MLP neurons of a small language model. Each row is named by its layer, matrix (up: input weights) and neuron, and shows model dimensions 64-159. Each number is 50 + 12 x the weight over its row's rms, rounded and kept within 0 to 99.
Before each neuron's rows, "fires in" lists the words (lower case) most often at its 100 highest values on Wikipedia text that the model never trained on. A number after a token or word is its count.

fires in: "which" 49, "to" 11, "station" 9
L8.up272:53 55 62 48 51 51 62 54 34 60 56 53 72 46 51 44 61 39 36 49 72 43 46 55 57 58 44 61 28 41 42 70 50 37 74 57 43 27 41 51 43 30 39 73 42 78 59 51 63 60 44 25 63 74 54 43 58 43 52 45 51 59 61 65 42 65 73 24 62 56 61 58 46 49 61 61 48 47 68 50 34 28 39 45 46 47 36 41 35 49 50 45 49 47 44 50

fires in: "more" 40, "much" 7, "somalia" 6, "finnish" 5, "openmindprojects" 4, "native" 4
L2.up741:45 41 60 73 52 44 50 59 51 74 58 58 35 49 56 55 43 12 48 37 60 61 53 59 27 61 57 70 58 50 58 47 48 75 40 45 17 21 68 48 47 29 43 60 39 45 49 82 50 62 37 63 36 58 61 53 63 46 57 57 42 47 63 31 57 42 57 61 58 48 50 39 45 54 44 33 54 69 30 48 59 66 59 56 52 66 64 48 39 67 53 38 85 41 58 64

fires in: "to" 78, "and" 6, "t" 5
L17.up285:52 41 51 49 55 54 59 54 77 48 71 50 52 53 51 44 61 36 38 58 59 49 70 47 58 47 52 63 54 64 44 62 71 57 52 27 62 48 76 36 22 42 69 51 31 74 45 43 61 39 66 35 51 50 70 49 45 33 52 31 47 58 49 65 19 50 52 55 41 59 42 64 45 56 59 55 69 71 70 51 51 66 43 35 54 53 43 35 35 53 45 43 36 33 35 56

fires in: "from" 27, "late" 8, "early" 7, "since" 6, "between" 5
L17.up40:48 51 46 50 52 53 51 67 34 41 57 53 44 40 41 65 40 51 46 55 47 47 38 35 64 59 67 52 54 82 54 53 76 52 68 38 35 48 55 33 38 49 55 62 40 60 64 50 72 52 53 39 66 48 60 41 29 52 30 56 51 40 57 29 43 82 48 65 41 58 52 58 23 40 58 34 62 59 48 55 24 46 62 32 42 60 51 38 51 56 56 58 54 37 72 44

fires in: "also" 23, "he" 17, "she" 6, "i" 5
L15.up130:53 56 67 59 49 44 47 37 40 37 24 41 64 28 42 48 68 46 43 37 60 64 35 72 37 52 68 48 40 59 35 49 56 51 47 45 46 53 44 47 46 39 69 78 52 60 53 77 70 55 50 52 40 61 77 48 48 46 54 38 54 41 33 55 49 59 44 60 53 90 34 58 39 40 59 70 39 53 57 54 62 59 50 55 48 54 34 41 51 54 73 48 45 43 38 54

fires in: "in" 24, "on" 12, "from" 11, "during" 11, "since" 6, "event" 4
L2.up435:58 45 55 50 43 75 24 59 57 24 58 72 39 46 42 54 39 35 62 63 65 44 61 57 52 45 71 40 34 51 68 52 69 52 62 29 55 49 74 50 38 35 44 47 32 60 67 42 62 46 61 36 53 51 46 74 56 64 34 59 49 68 78 47 57 55 53 59 43 51 42 66 44 30 48 56 54 40 48 48 36 56 51 54 18 46 60 41 60 41 46 51 47 64 44 40

fires in: "also" 18, "now" 14, "eventually" 9, "commonly" 6, "still" 6
L2.up144:43 68 57 65 62 57 31 71 48 51 53 41 31 76 46 33 58 48 53 73 69 27 48 56 51 19 43 46 53 50 49 41 45 57 52 32 61 35 60 50 50 54 53 53 52 46 63 50 40 67 48 33 45 48 56 69 51 42 38 53 44 55 62 35 49 59 23 53 65 52 83 76 52 43 66 61 39 61 35 37 55 50 43 67 29 32 54 43 40 56 38 47 50 56 23 45

fires in: "has" 37, "she" 30, "well" 7, "he" 6, "soon" 5, "never" 4
L2.up614:34 40 57 38 76 60 55 68 50 55 55 40 56 44 40 61 57 61 51 43 57 47 53 48 52 29 45 59 52 52 39 72 71 46 63 57 55 44 43 55 37 39 63 44 54 66 61 63 24 63 53 35 45 52 77 55 66 41 51 49 28 41 50 41 58 48 34 66 69 79 49 44 63 44 63 65 32 57 57 42 35 38 43 43 61 54 42 37 53 66 60 44 51 47 52 49

fires in: "received" 17, "education" 14, "graduated" 7, "earned" 7, "receive" 5, "get" 4
L2.up488:32 42 71 59 38 70 61 70 60 53 32 35 50 44 63 61 62 27 60 38 45 45 53 37 41 74 64 55 58 39 45 56 72 68 54 48 44 47 37 38 67 38 44 58 63 51 49 61 33 44 54 39 42 42 52 59 75 61 59 56 48 62 54 37 47 60 61 63 75 79 82 62 54 35 60 49 40 41 32 38 46 35 54 59 47 52 45 33 56 41 43 44 66 39 34 60

fires in: "and" 17, "before" 12, "until" 10, "after" 10, "which" 9, "when" 8
L20.up373:51 24 75 41 62 48 33 59 46 53 48 36 44 50 44 59 54 55 54 69 59 51 60 23 81 35 59 60 64 47 60 43 78 60 58 48 47 36 33 43 45 46 62 66 53 59 60 47 72 47 52 33 30 55 62 53 52 42 44 57 48 60 48 53 33 34 48 38 50 38 48 60 35 63 54 74 48 30 85 36 44 43 50 44 47 58 71 51 75 36 35 50 57 47 54 60

fires in: "vice" 17, "chief" 13, "private" 8, "action" 7, "harvard" 5, "courts" 5
L2.up464:32 57 63 43 62 66 58 59 57 47 45 67 44 46 77 44 54 65 48 50 51 65 63 41 46 69 55 64 44 48 51 57 36 50 75 64 46 66 28 25 32 46 71 51 45 64 48 37 32 60 51 32 54 62 60 62 67 65 54 30 38 44 47 38 55 51 59 59 71 45 39 73 48 41 51 68 31 55 47 43 28 48 54 61 48 53 49 44 60 50 74 53 47 43 38 56

fires in: "a" 49, "as" 9, "of" 5, "russian" 4
L20.up627:55 25 73 35 49 53 41 42 68 59 48 38 59 42 33 53 52 53 50 54 70 47 53 38 48 53 54 37 52 34 53 54 57 52 42 51 55 41 80 43 33 63 50 54 54 52 63 67 79 58 47 46 46 40 43 28 43 49 58 35 62 50 46 43 59 42 69 55 56 51 46 56 54 49 44 53 45 27 70 42 60 73 48 62 30 51 52 46 45 28 58 49 35 44 37 49

fires in: "la" 19, "did" 15, "saint" 8, "ladder" 5, "constantine" 4, "launch" 4
L2.up504:36 65 65 64 63 60 55 47 48 45 60 53 41 28 53 66 35 35 60 57 65 37 41 41 30 59 61 55 59 41 56 39 56 61 58 66 62 59 31 69 63 40 67 55 41 35 52 73 48 49 68 42 61 53 51 45 38 74 47 55 34 43 52 48 55 61 45 50 56 70 36 56 55 60 37 45 61 59 31 36 45 23 60 50 32 52 45 56 39 50 60 55 40 46 64 54

fires in: "also" 67, "commonly" 7, "often" 7, "mainly" 5, "mostly" 4
L2.up482:44 54 69 59 49 54 37 55 58 44 64 44 41 55 50 41 46 61 40 66 72 54 62 61 51 31 46 57 47 56 37 63 50 74 65 31 64 41 52 58 35 26 51 60 40 51 58 40 43 67 42 36 59 45 80 34 33 54 65 36 35 44 47 43 54 62 38 44 49 58 51 63 50 37 61 45 60 44 46 28 51 39 54 53 51 72 48 35 40 65 44 58 55 49 43 47

fires in: "medal" 14, "won" 14, "received" 10, "university" 8, "winner" 6, "earned" 6
L2.up698:45 40 80 37 50 73 46 64 50 45 45 50 44 47 59 60 57 43 53 46 63 50 57 33 54 58 55 54 42 47 36 53 59 63 40 49 39 40 43 48 62 34 43 36 54 71 51 66 60 43 70 38 34 43 70 49 63 60 84 50 43 48 58 51 23 69 48 53 61 65 62 55 36 61 33 45 58 50 42 62 40 42 48 55 75 47 51 47 75 37 37 39 57 35 43 42

fires in: "during" 22, "for" 18, "to" 14, "after" 10, "upon" 8, "of" 7
L17.up436:48 61 60 63 29 54 62 41 44 58 67 33 66 45 35 41 34 33 33 37 50 50 33 58 42 49 86 55 43 42 58 54 66 60 40 49 45 29 63 63 59 45 60 52 66 68 67 65 44 58 58 68 43 62 44 49 43 34 76 50 41 54 53 56 54 45 47 47 61 49 67 50 32 74 33 45 54 40 65 31 66 45 45 70 53 70 81 21 34 43 55 42 60 59 51 57

fires in: "in" 42, "and" 10, "by" 10, "under" 8, "with" 7
L15.up196:29 43 59 54 43 56 48 64 75 25 60 51 63 72 60 67 48 53 46 81 72 62 72 50 31 53 59 64 53 53 42 42 59 44 66 43 42 53 36 34 50 44 54 50 55 58 26 64 68 36 68 35 45 49 59 54 34 40 52 57 53 36 51 55 30 36 63 51 60 62 60 53 42 46 60 51 58 42 46 61 50 61 50 57 43 62 45 60 61 42 41 46 43 61 51 38

fires in: "three" 18, "four" 15, "several" 9, "six" 9, "many" 9, "two" 9
L2.up7:55 31 42 42 51 64 61 50 40 41 31 47 59 51 57 59 52 55 50 63 45 46 36 50 56 50 46 50 66 59 37 51 44 46 56 65 38 71 21 50 48 36 52 38 52 57 68 37 50 42 53 38 58 70 64 38 49 68 55 41 46 44 46 56 51 51 63 67 44 57 32 63 36 49 48 34 40 58 62 54 53 50 48 72 50 73 50 52 76 62 39 34 54 60 41 47

fires in: "to" 19, "for" 13, "in" 12, "2023" 9, "of" 7, "during" 6
L13.up1:51 50 48 48 55 60 68 49 53 59 45 54 55 23 40 43 27 54 45 37 55 46 66 46 44 39 64 42 43 39 42 56 53 48 48 37 37 59 58 49 70 60 52 53 52 66 65 82 33 51 50 55 28 59 60 36 50 73 40 23 37 28 72 51 58 52 40 46 55 52 51 68 42 67 69 55 65 43 69 53 53 63 29 50 45 66 61 22 42 48 51 57 40 65 41 47

fires in: "by" 23, "to" 10, "put" 9, "with" 8, "sold" 5, "joined" 5
L8.up200:49 60 50 50 36 59 33 52 49 37 20 50 55 38 33 53 61 24 28 65 60 45 76 41 28 36 57 54 53 45 50 39 55 25 56 58 66 48 35 42 49 47 60 44 41 61 37 44 53 55 74 44 48 75 69 66 44 35 38 57 38 51 42 43 42 62 65 61 52 62 49 71 34 62 23 68 63 59 57 49 53 26 49 62 47 46 43 56 49 44 56 40 56 50 36 63

fires in: "then" 19, "later" 14, "subsequently" 10, "eventually" 8
L4.up19:35 49 54 57 41 68 50 62 37 47 37 41 32 50 38 45 39 56 51 40 55 36 44 49 41 42 49 54 40 70 52 66 38 51 51 45 52 41 59 34 35 48 56 64 31 73 55 59 47 56 54 49 59 41 73 51 47 66 54 48 50 36 35 45 58 55 34 41 46 71 44 68 49 47 80 67 32 49 56 37 34 50 49 54 54 61 47 36 53 55 50 67 75 46 44 60

fires in: "a" 37, "championship" 7, "bbc" 6, "o" 5, "omaha" 4
L4.up334:34 58 73 55 49 62 59 58 39 45 65 53 60 29 51 46 31 49 53 53 49 45 36 67 38 60 28 40 52 49 54 58 57 52 35 45 43 58 27 49 39 40 53 53 37 43 74 80 40 58 57 30 33 57 55 42 41 65 61 64 36 53 42 52 59 71 61 42 52 56 67 84 61 64 55 48 41 51 56 63 39 48 51 77 45 49 50 58 35 50 43 51 47 68 56 65

fires in: "had" 47, "have" 15, "has" 8
L20.up250:35 57 52 46 31 37 34 54 48 40 56 55 72 54 49 47 49 38 66 34 56 58 45 53 63 40 62 59 40 46 45 44 81 23 29 58 24 48 38 46 52 33 63 60 38 70 74 59 59 29 50 44 48 50 37 53 58 43 65 47 45 51 57 41 47 35 23 68 39 53 53 67 45 45 48 58 53 60 43 39 53 44 21 44 52 56 49 43 64 45 48 53 58 60 53 57

fires in: "has" 23, "creek" 10, "many" 10, "those" 8, "have" 8, "these" 7
L2.up457:58 51 58 45 43 51 31 49 52 19 39 33 54 57 49 58 29 58 40 35 53 44 44 52 76 20 74 62 38 44 50 66 46 60 41 56 45 57 43 60 61 41 54 45 47 87 69 49 48 58 40 33 55 61 69 61 27 44 54 44 39 57 35 44 21 59 25 51 48 59 39 44 62 50 58 43 60 49 41 53 56 60 48 56 49 54 62 64 56 41 39 46 79 42 39 58

fires in: "cd" 13, "text" 10, "market" 10, "words" 6, "number" 6, "cases" 5
L2.up363:40 61 70 55 52 62 60 58 40 50 37 35 39 44 65 47 47 38 55 64 46 65 24 45 48 51 50 21 61 39 57 46 51 68 64 43 56 72 42 56 48 50 32 71 30 56 28 31 40 55 43 46 51 51 50 48 51 57 46 42 37 48 37 65 48 54 41 40 64 48 48 41 38 30 58 54 54 52 49 56 42 45 75 54 50 55 44 49 34 50 57 49 46 70 23 39

fires in: "only" 12, "following" 11, "to" 10, "and" 9, "for" 6, "throughout" 5
L11.up571:54 42 47 53 51 64 35 47 55 55 51 34 45 67 49 67 58 54 41 60 60 41 62 55 50 47 59 55 60 39 49 74 62 42 60 40 69 32 52 35 46 67 41 52 54 59 26 43 46 36 55 47 30 35 58 39 15 32 52 50 38 46 63 30 39 50 65 45 55 56 56 44 54 46 56 42 54 39 66 30 47 52 41 52 47 63 44 52 67 68 38 40 51 44 27 37

fires in: "used" 29, "opened" 8, "established" 7, "destroyed" 6
L4.up746:54 48 68 49 50 46 47 51 41 60 66 38 66 42 49 52 73 27 38 41 59 60 50 58 73 38 51 60 52 53 27 59 34 59 53 40 53 19 57 39 55 27 47 55 53 54 31 39 52 51 67 34 52 55 61 25 02 57 57 44 54 26 47 77 40 53 73 29 65 50 60 42 50 45 33 31 37 71 56 55 54 48 47 49 46 42 63 45 32 50 41 43 38 49 49 41

fires in: "two" 45, "three" 7, "eight" 7, "four" 6, "ten" 4, "six" 4
L2.up338:44 57 53 46 50 74 48 62 46 46 35 52 41 64 62 63 50 63 43 63 58 62 30 40 50 55 49 51 69 65 31 51 69 46 56 52 43 57 25 43 54 34 47 57 67 50 67 35 43 57 48 47 60 76 61 57 56 62 44 45 47 53 61 62 63 63 34 51 61 51 41 78 28 56 53 48 39 68 35 48 40 47 47 58 66 64 40 40 47 51 48 26 68 40 30 45